config.toml
rope_fraction = 1.0
attn_scale = 0.177
bias = "none"
init = "normal"
init_std_qkv = 0.0186
weight_decay = 0.37
final_lr_fraction = 0.02
train_tokens = 547700000
steps = 4179
dataset = "wikipedia_en"
MLP neurons of a small language model. Each row is named by its layer, matrix (gate and up: input weights; down: output weights) and neuron, and shows model dimensions 0-255. Each number is 128 + 32 x the weight over its row's rms, rounded and kept within 0 to 255. Numbers have three digits each. A neuron's up and down rows have the sign that makes its largest values positive.
After each neuron's rows, "fires on" lists the tokens most often at its 100 highest values on Wikipedia text that the model never trained on.

L8.gate103:175179070122142081155148112159124145121108173118136109120109146183122138165067174128168110119143097106097085081070162119097172090216096128132143147177072138108105148135167127116151103123075112169146071170182124119131132103079096064115169107153088167118130153135151130164078082155127094141121139123119098085078087154118188106163109051115060136121162072100139133124089161095105103091094098144140174165091189139072098099066125120123095192140144121097152118085125134064127173111130139066134140082089165119152160143156178115087077130101146152086143169101109130161175190120107165107135132112091096127121096134135090090094085078077143077159173084108097086112168092107078147147111165130122101117132160083168092160083112150125130151125160155179148127143143152097148164104153131
L8.up103:136116153087197114118149132057152142182093168087114135118133169139160149163153129059163084129105147083115143107116149141140058150158184176125111154097088082163086133097151162158152104138148166166064126141130109089121097167099122089093065116136127139122093099144120146117180111126065146132107159197098113193103119104104138073091131129158182114122107151148168130123123129151040127063181134151122114117149148147096144163142149107090131158146134121118101087165111208068102142025141141106166091089049129168121137124127105108107086113168153137103128080142104143054139128126122176191145119110103107161116098066108153111072136141123142163150134077133106149078169126058154118137176132159145116104109167160068181131077097120081148108110142082107114125115071163132150162134122102
L8.down103:056184151164116189068164118119135112143156144139122157146129130080110187056111088152160102108185128142106144112114098101138169132046094103156127104095145090139117117149169098195155130145149082113140157114114126163124150078113146143119143117147211126078149108086079139094178136107148155109113113120166130188144121132117122086068193150094116085083146123157098205124139141152146146151087113103123122150154056101132137148070105102058129126158129120124175057142120146117116163126190153127058093135166114109097145153145134097139127146127120179187101138088140127147157136108200076143144158127161147130090119150149139132091151149141123127117164110164081165159103181109131095160155118116178097137128204141090102171162177158151162120142091203078097227168155098143115116152144166
fires on: " |", "as", "o", "l", " War", "b"

L9.gate591:116128115151130165078141137154140127159146186051153131126082059162161150154126111152140122121147069081176093062134171069140118141149162086124158155159181097092165172152176134109142078114196099130077161132134070101144175152095083129138120125140151152117053154113109133120143127116086188142110186193222100178082122084137127113128111055152121174119126118081161150116118092127155161109143094100142122164101136076117132117148120114144108071170082142168124131095177171086135178102164137106130110076092140215124147122065129135165192162164117121137092156133096180138136124111093165093100128073167144181146147119137152150134179116121136085069173157192133109134185141143078156089157103101168148112124130152151135135136121117157082103148134129144101127073161109116136112076116166
L9.up591:106120136150102151117109089131133143098155143112114183108102123129152066156048109190129131129132148131142126101042185106120172126168118071090104143045122159100146105085164114113076084132175147169129190135119048147114165117103114216117174090192109088175108156144127143141134108165117162095136114142125147153139134064069055162113144122074110160085153180138121160144137086102160088086144154183139123071169165103103177124126065107135151082117140141086108173129132110159088175086123137115094114134171134118131155131076131131169148118076169133134129191133153131143179096046124146145084144143142118151154122069162170130110085108168173129105116073136144091136213129143137120147148167097152131130104114129122139149108093060151080117126172128118151099124061137192113134117122128
L9.down591:146144128176080062099127145138172120108107125116100163131099116138131127139169098116134124127118180168134126117082066177212130144113133036161166150075140180152102159077110144145146117173136159146093123138169128176154101111159093176121064120130156138157155099066092139133085127159088103147135147159143128176186108067137052130161148087122136133147179068172145105167105158124100073089151090170114105134127153089148177133158115152111117142084129180110149163134087105071099140171145128117078132117093135127155109152197078152098149176167135126150125094096144133123103190152181143170118101158116072111157132144096184144072135102104092110094061141158194140110057101141103086122135124089129148161133158115077183119098149192138115096105115142165164074121185132157129072167143109
fires on: "a", "o", "i", "el", " rele"

L11.gate207:084130129162106156167104090118116169164214129106066083178130120157075120073082122168181162097112095105153124189129166175133179151105103078082139122127105139114131161142136139108108110125094121142135116052120083104130126137073131105087120067144192114115087167121137117054121082133168108154164118063109095111118162177171079210161158108142204122156080104115108126149103085166155148114119133109131138133120112154085121073161128120155098135067194107113124106154075136079090165150116089091151138136152103062158034190112161137105104082131151125151142118178092128094129117117162161113161140126198139110118125199161066163080103153088115156126099131096117154071158124130106086156103129081142159163143115123148101087135148106106109134171171131138152113147109130111127165113079111
L11.up207:165134089163120092161132155154144141145171142123116130102164116199111185168102113097150118142156152133183124099145111103145126105112103125114136139157102114167144176140172189112173120102077051091175140128131090109119178179093126104067141135147170107127098112110120105111091141127136145170148076067160112194116168163099056131089114117095074095166085131111127114139132123147137148058194107089127125218177137182084123100106094196134119146163132129156149091134102166080116120138134118115132124091112165135134097164114111090152126111151108177148133173116096044114173141078162128057191155124179148092112093174081106167100145150102127109096149149115122163107165131119091110147176078063121102111095112112197082097056118136129145174176079170154139132173095072145125135090157139
L11.down207:097093100147123176133078082097111113089166115161123102129120143123103180039130135141143144108142155087189158127077170144160180051139129121101203122127080119100132147104136171098129153106126056059120125085131113116133104122093129083121168093123176124103083125134104122112114118116148104140142143156102122181098135150167105176163168168138119104211118138109111069167106128103180085113153128177156124162114068102164108142140151159102124138101144134097143077134078117130131116129145091146096114136129050115109096159082144160115103143178141126115070143108183108102159109049199100106077080092171163109147096092107079158134174149164143123138148081117101186099121128120172106148128132099024162188165158102182095116069099121160113107095133135111154131085135158072126155090081131
fires on: "=="

L10.gate570:108087083101101152106111124111176108115156134090141094089085135066098126103125112103175167095150118058174096107110134096119096148182065058124152139109124161086096146162039153159150113153138103138155187074135155098159140170152086109125127193095123119154084120153104124122112054118074208066148123180176153077144062091124121130133142096098090099184142114135124142141074139113130137178089090105164121131098101171122145108182119101076105137125148136174068088157135113105123107136111106133096123148067125157156153153119132126169073127129120089061115093105138179087117139122089147160089126142189083154136138125081102063155103069139213118131144158153108109108127112105061172143153145117133115075089161132097136142134121101176135194118124161134164119173190114109104090143128117
L10.up570:091090148097118095185118094121065151158095087108173118145132116129084110095142163146172083111107083077170148111103124123123102135178138144082099159106089140123129101134114090128104096095143127093137138163174155109133041129090147114120134059104127122174117087199144176118138098106140134101125100113106136174099101089144114165074167080181064160085118161168098123137125181124163180168135132135154118080113149084072098194130088086140138138085148121120109116205101124059118201126130090116156127178111141158156142129130116170165137068159099105091167193130106201122065134092064175152146145136125111087142096082121191137112156121158180171138120110087169109097208142158153131068173107123141151134135134175108136157132128126153150098136148125146121139189108072139200144099116127
L10.down570:076205080175068102157124087121154147119177151150158120178089089110182113129107159128094131176169106158131155105150096147175195146150128062157128079063101138154098178132119081128150116099130080138093125161133137167132174169163110147082140122113163129164183139144114105099134066112107116171135128140190112122121045130081189070144124100135122085151146165110133127095101194127115127145073095124088156166169126121143156127143178157082102109095165172114129079133166169130107136125133157137153126108097168141141144145081139113104058053136121105088113121081117165131138099134135192158156155156160089118147115103133067140113059099146109142198137167174131083154105176170132110213153141116168116118096157107088128157181144071152152092097125139144166155135130116110073161161140087
fires on: " El", " al", "l", "e", "o", "el"

L10.gate697:088123095175117132164147118097091143122153110071151182127151119122135050126102100180167106158148162176101123126132103142123147084153098087184147092122098122044089140189134146116198186119112126060135136123167119102170124120099127138143179109161127120105130145118185108095134165080126165196120108112163096123120169218105116106089163062101171223141170162169137143132163113111122116126102110128110171143099103151150123110102178036143067158137174119121122115173111132153137144151119141159110087094084139077087099176149166181137125150121153131138128138181104069136131092152143117134094078141156175132128122131094119108078152127125149150113091128109183138077049126098134075114195141094188131144126110146181097167133139110083156083146151080089128138096103143094098090128087179
L10.up697:105069129136139178105101180120159114087122144150164160066127090196112113129123106166117094092145089139198165110101150103127174048132117110172203158118132070145145202126127174097119097086147109159119108154063133131139152219127153090136109136107210171183114165114130109114153157084129187121116113110143145124103174176172133106112130109131096174166112147090121147108115155142118131093121123156135130124128082158147101106162115113159213176191130163141150079175165142097117127171159143126154080109092107102100160174130143088097125140135116095100048178151124110071182109115180127139088165095116147111176147085114169125106113130107150135102143143167130101080123138162157068068216191167058122117129137159145135100123134165122122192129132152122151106122080135160125096114121120
L10.down697:129098119189102109144058139087093159096168162159130141115097102146143114120151182115111107111173118178101121130108155157032097154142128119104133117083112143133166120164122090195105091102122108095098115091137171151174070146108148100131115094129120144103138160110097093069189163100191158143144139120137199102095107143174120148152143150171161094120137120115123107197089083172138108218122143170176088146128134104096100119177132156119142115153118164080110148077110117145154053163177098112132186127076122157097138154085127104203199132131161148162140162158141085182152152121154152123102146136173150119110078123136137083180144120180118087161169125143185123110076108143128145085098096097146072159095107139139161066143072109121122090144164077046149157108145128119177153147083156
fires on: " of", "==", " in", "ent", "ant", "ical"

L8.gate582:181096164097187128132161145114129139182148114148089103136132116128128119099138156093201127150151043127151085138163140111101115159160136086145162133230121133110067102192115140101132121104112071156127188109153125142092141128120115142127120142183103122059126134130167101072166128124153112141110139134190119120107154130138123129103213133164156184140115115120108129132108146135094128150151094095093130194130117173120123108176124091157080127103129152180107094144140180118098155186170134066093211081131151150103141130148138134114178126106136149141115056159136129104178153128149134077177135094169188168145151130177096088113165134090151136105083166125107149043147130095137139095092152089150145120115144113154029139129195119100093154202156143116092149137098128100199077090130177
L8.up582:152117146089154137124056160112133151115125112124126135102129133133091136084111132149219127164137168154150098150122178113131150188146091133203125137098094157168119119057116108127141124119089134160137155127126136211105103114139090162087126114192161125177087152110149078127163135133146101131155101167132102173110118112110109101109194154092163154150112155134094116118090165059124141118155070142086160093165128101096119079143120151132099189068155167104132107139118141112101151176196128050122167113133158103141138130141129119105183105123125172146114037194151110099161135098182103132106124147156188140145112143145107140109167133108166159149055069111105157072109160122112119138087072099147109175144170068158118094096157099124120092210125126148126120153079147038187069098125182
L8.down582:114152108150078144168123129150127180073121125173125181109155136152111153061128105123141173105124214124176163149086106176112174130095109154102162092110062138153168157112164131112151095143065166109194142139128178177138103113135119125084152032119165135142106171078140138147099139129081083134144093150114113145124110165123098129115179121107115122095074099073113000148126089123170069082173076160121162087128122160128118075115149174114122098091112103103159137100130106103143123136167129125132125121108109128182143129094083167105162127195124137122126125133190090139139120067152113116095117149175160135105113139141138168098162149143135184130110088057146140172163132167123111191098051130100113178169139083118055130112120102101149087146125128157157073106119108096080117116088088
fires on: "=="

L10.gate417:181133113171093081080133088104138115170138076137114115120114159138126117087097187113181111078173070123162104116104150099085131096156165075148156160128099066078084117139171156158131148086074099114106131135108103117172146190169061119174115162168079110078126115167141150112133154066071138163105144070229192106134097127131142141084123057146142226131161129150098142160145116179147129102091155099110157148132150114124142149129088127132113098121098099134123099151161179095142128156116098132079175133100148085086098097097147152186134168103104118166112167150148130087186167124119136121155106074119118125195128093108127079087101103125088086117165114130109129134140204103143170110108074138150157087120097124168137171169168169161108141163130111077074133094113080090134142154131095
L10.up417:100134142111123175144094150100194118132121087123148120177112134114147135128127110182162108102124170160142149060076141112143144118110171084159139076082110168149129114050135127171093170146157191087118175118082093150162102127095121157199119103207084115157096154113116172156102091088160159200140123111149167177147081141080099173167156070116121166098185143152057132155166163140138130088171113134130141054203132125130139134113060154145095117088203160030126150140145173117126133111145133158156152157074114141115093103153123197135114092140085112167132165183121184115145144056152134128082109135115129137143110073093099128098131146100132127145115096132138122122144149145104105200109103111116117138136100166134161128091143127179145116173136161058147102084098110113190134116163127
L10.down417:149148169105116154184077156120089162156106073095146118201148101192111092132111134138161147121102217154153169072111120118169122104139158111193118131127131196087144115110125134126060143174130094133154156120179094171165057152093177107173155066144136095168105135119106166119108080123106130161041136125144126121122086154134127110157130087109129061103108116115127131158123144124111159141195074143168118163166118141122151193143106060125126125119123131128110119118158150120169104072119152166132104144129089143165115148118111161092061083152143179154141075135095177101130126054139112138093110148098097135144100119080184161163143108078122184143054094095158147113122112172123148177088154031134133089119116115117157087137161079182123093151156186112150145096162125092136081123155161
fires on: ".", "o", "an", "a", "e"

L9.gate564:145092122096144135137129135162128121180141119105114115128085112162122080119128157145164173072163048131183111124126076110077168112118163103165068121195088144124132150187154148120119117123126089135107135103158141053120158184134090152110153157147137094066153163142187134104124089124129071141100176137160113140115133089138076177147131121216172124123130062122106128167117122156122157101075159123138145220117136093081077104129141108116131108047128148181115052134131145121169111153122115139090157106196167094096121158065135129141146111106128124153114109118171064140094155139145118087201148116135150074086135152091135082167047089096124135132133167120147100119169137092143151098146074107148129106135114135134103125155140071079105165166124031103111132128103161036150115114135119
L9.up564:142138145123155130119134132148135130101170165102135106141118081131129196108178087179150123126123172159191139082153065141130161096073144096184100106110094186159131172103122121145137106112118154078065143086118154046098166106076128160114181140146182134142113186102163124149114069159113077106166108140094108142105112174161097129191135186120125081112118112145103118171069129124109131095137113132143134097137120112091108065117147175104197135079189144133121104080091142141162149131151109152136139107150147136144154230086122140130100111169152105129172085096148134185091126071132110092117140200120131090134172149116123097095063087144132154156123119092170135127150112125131105136169069072051119125161126123232093089139108087144132099153102134076186100157141138132131100090101191
L9.down564:085114148161125125150098151117111115146129145074133076141137095112113158052187136174163163127099195113157132129139135154137127116120134123129126074152114170173125143142111127129139066086158169140112139117128127109129101129106137140120188056145140155107112170129075096183077094126084156146123068145124103119101110167167082142173157178129095121182105063112149048192096141129139090100187095138093123105144057119138142124111151131161168137169197109106118120141056105139089141086131095138132157085098134167181126134094131112145134134125097149124088151177139135135136133073165124097134112130192171130142146113133139157080117160133161159102098060115142118125126123151125078178129128086065100162187116108228120077078079127165185143143114193104173019115107133133122140061099149
fires on: "==", "\n", "cess", "===", "urn"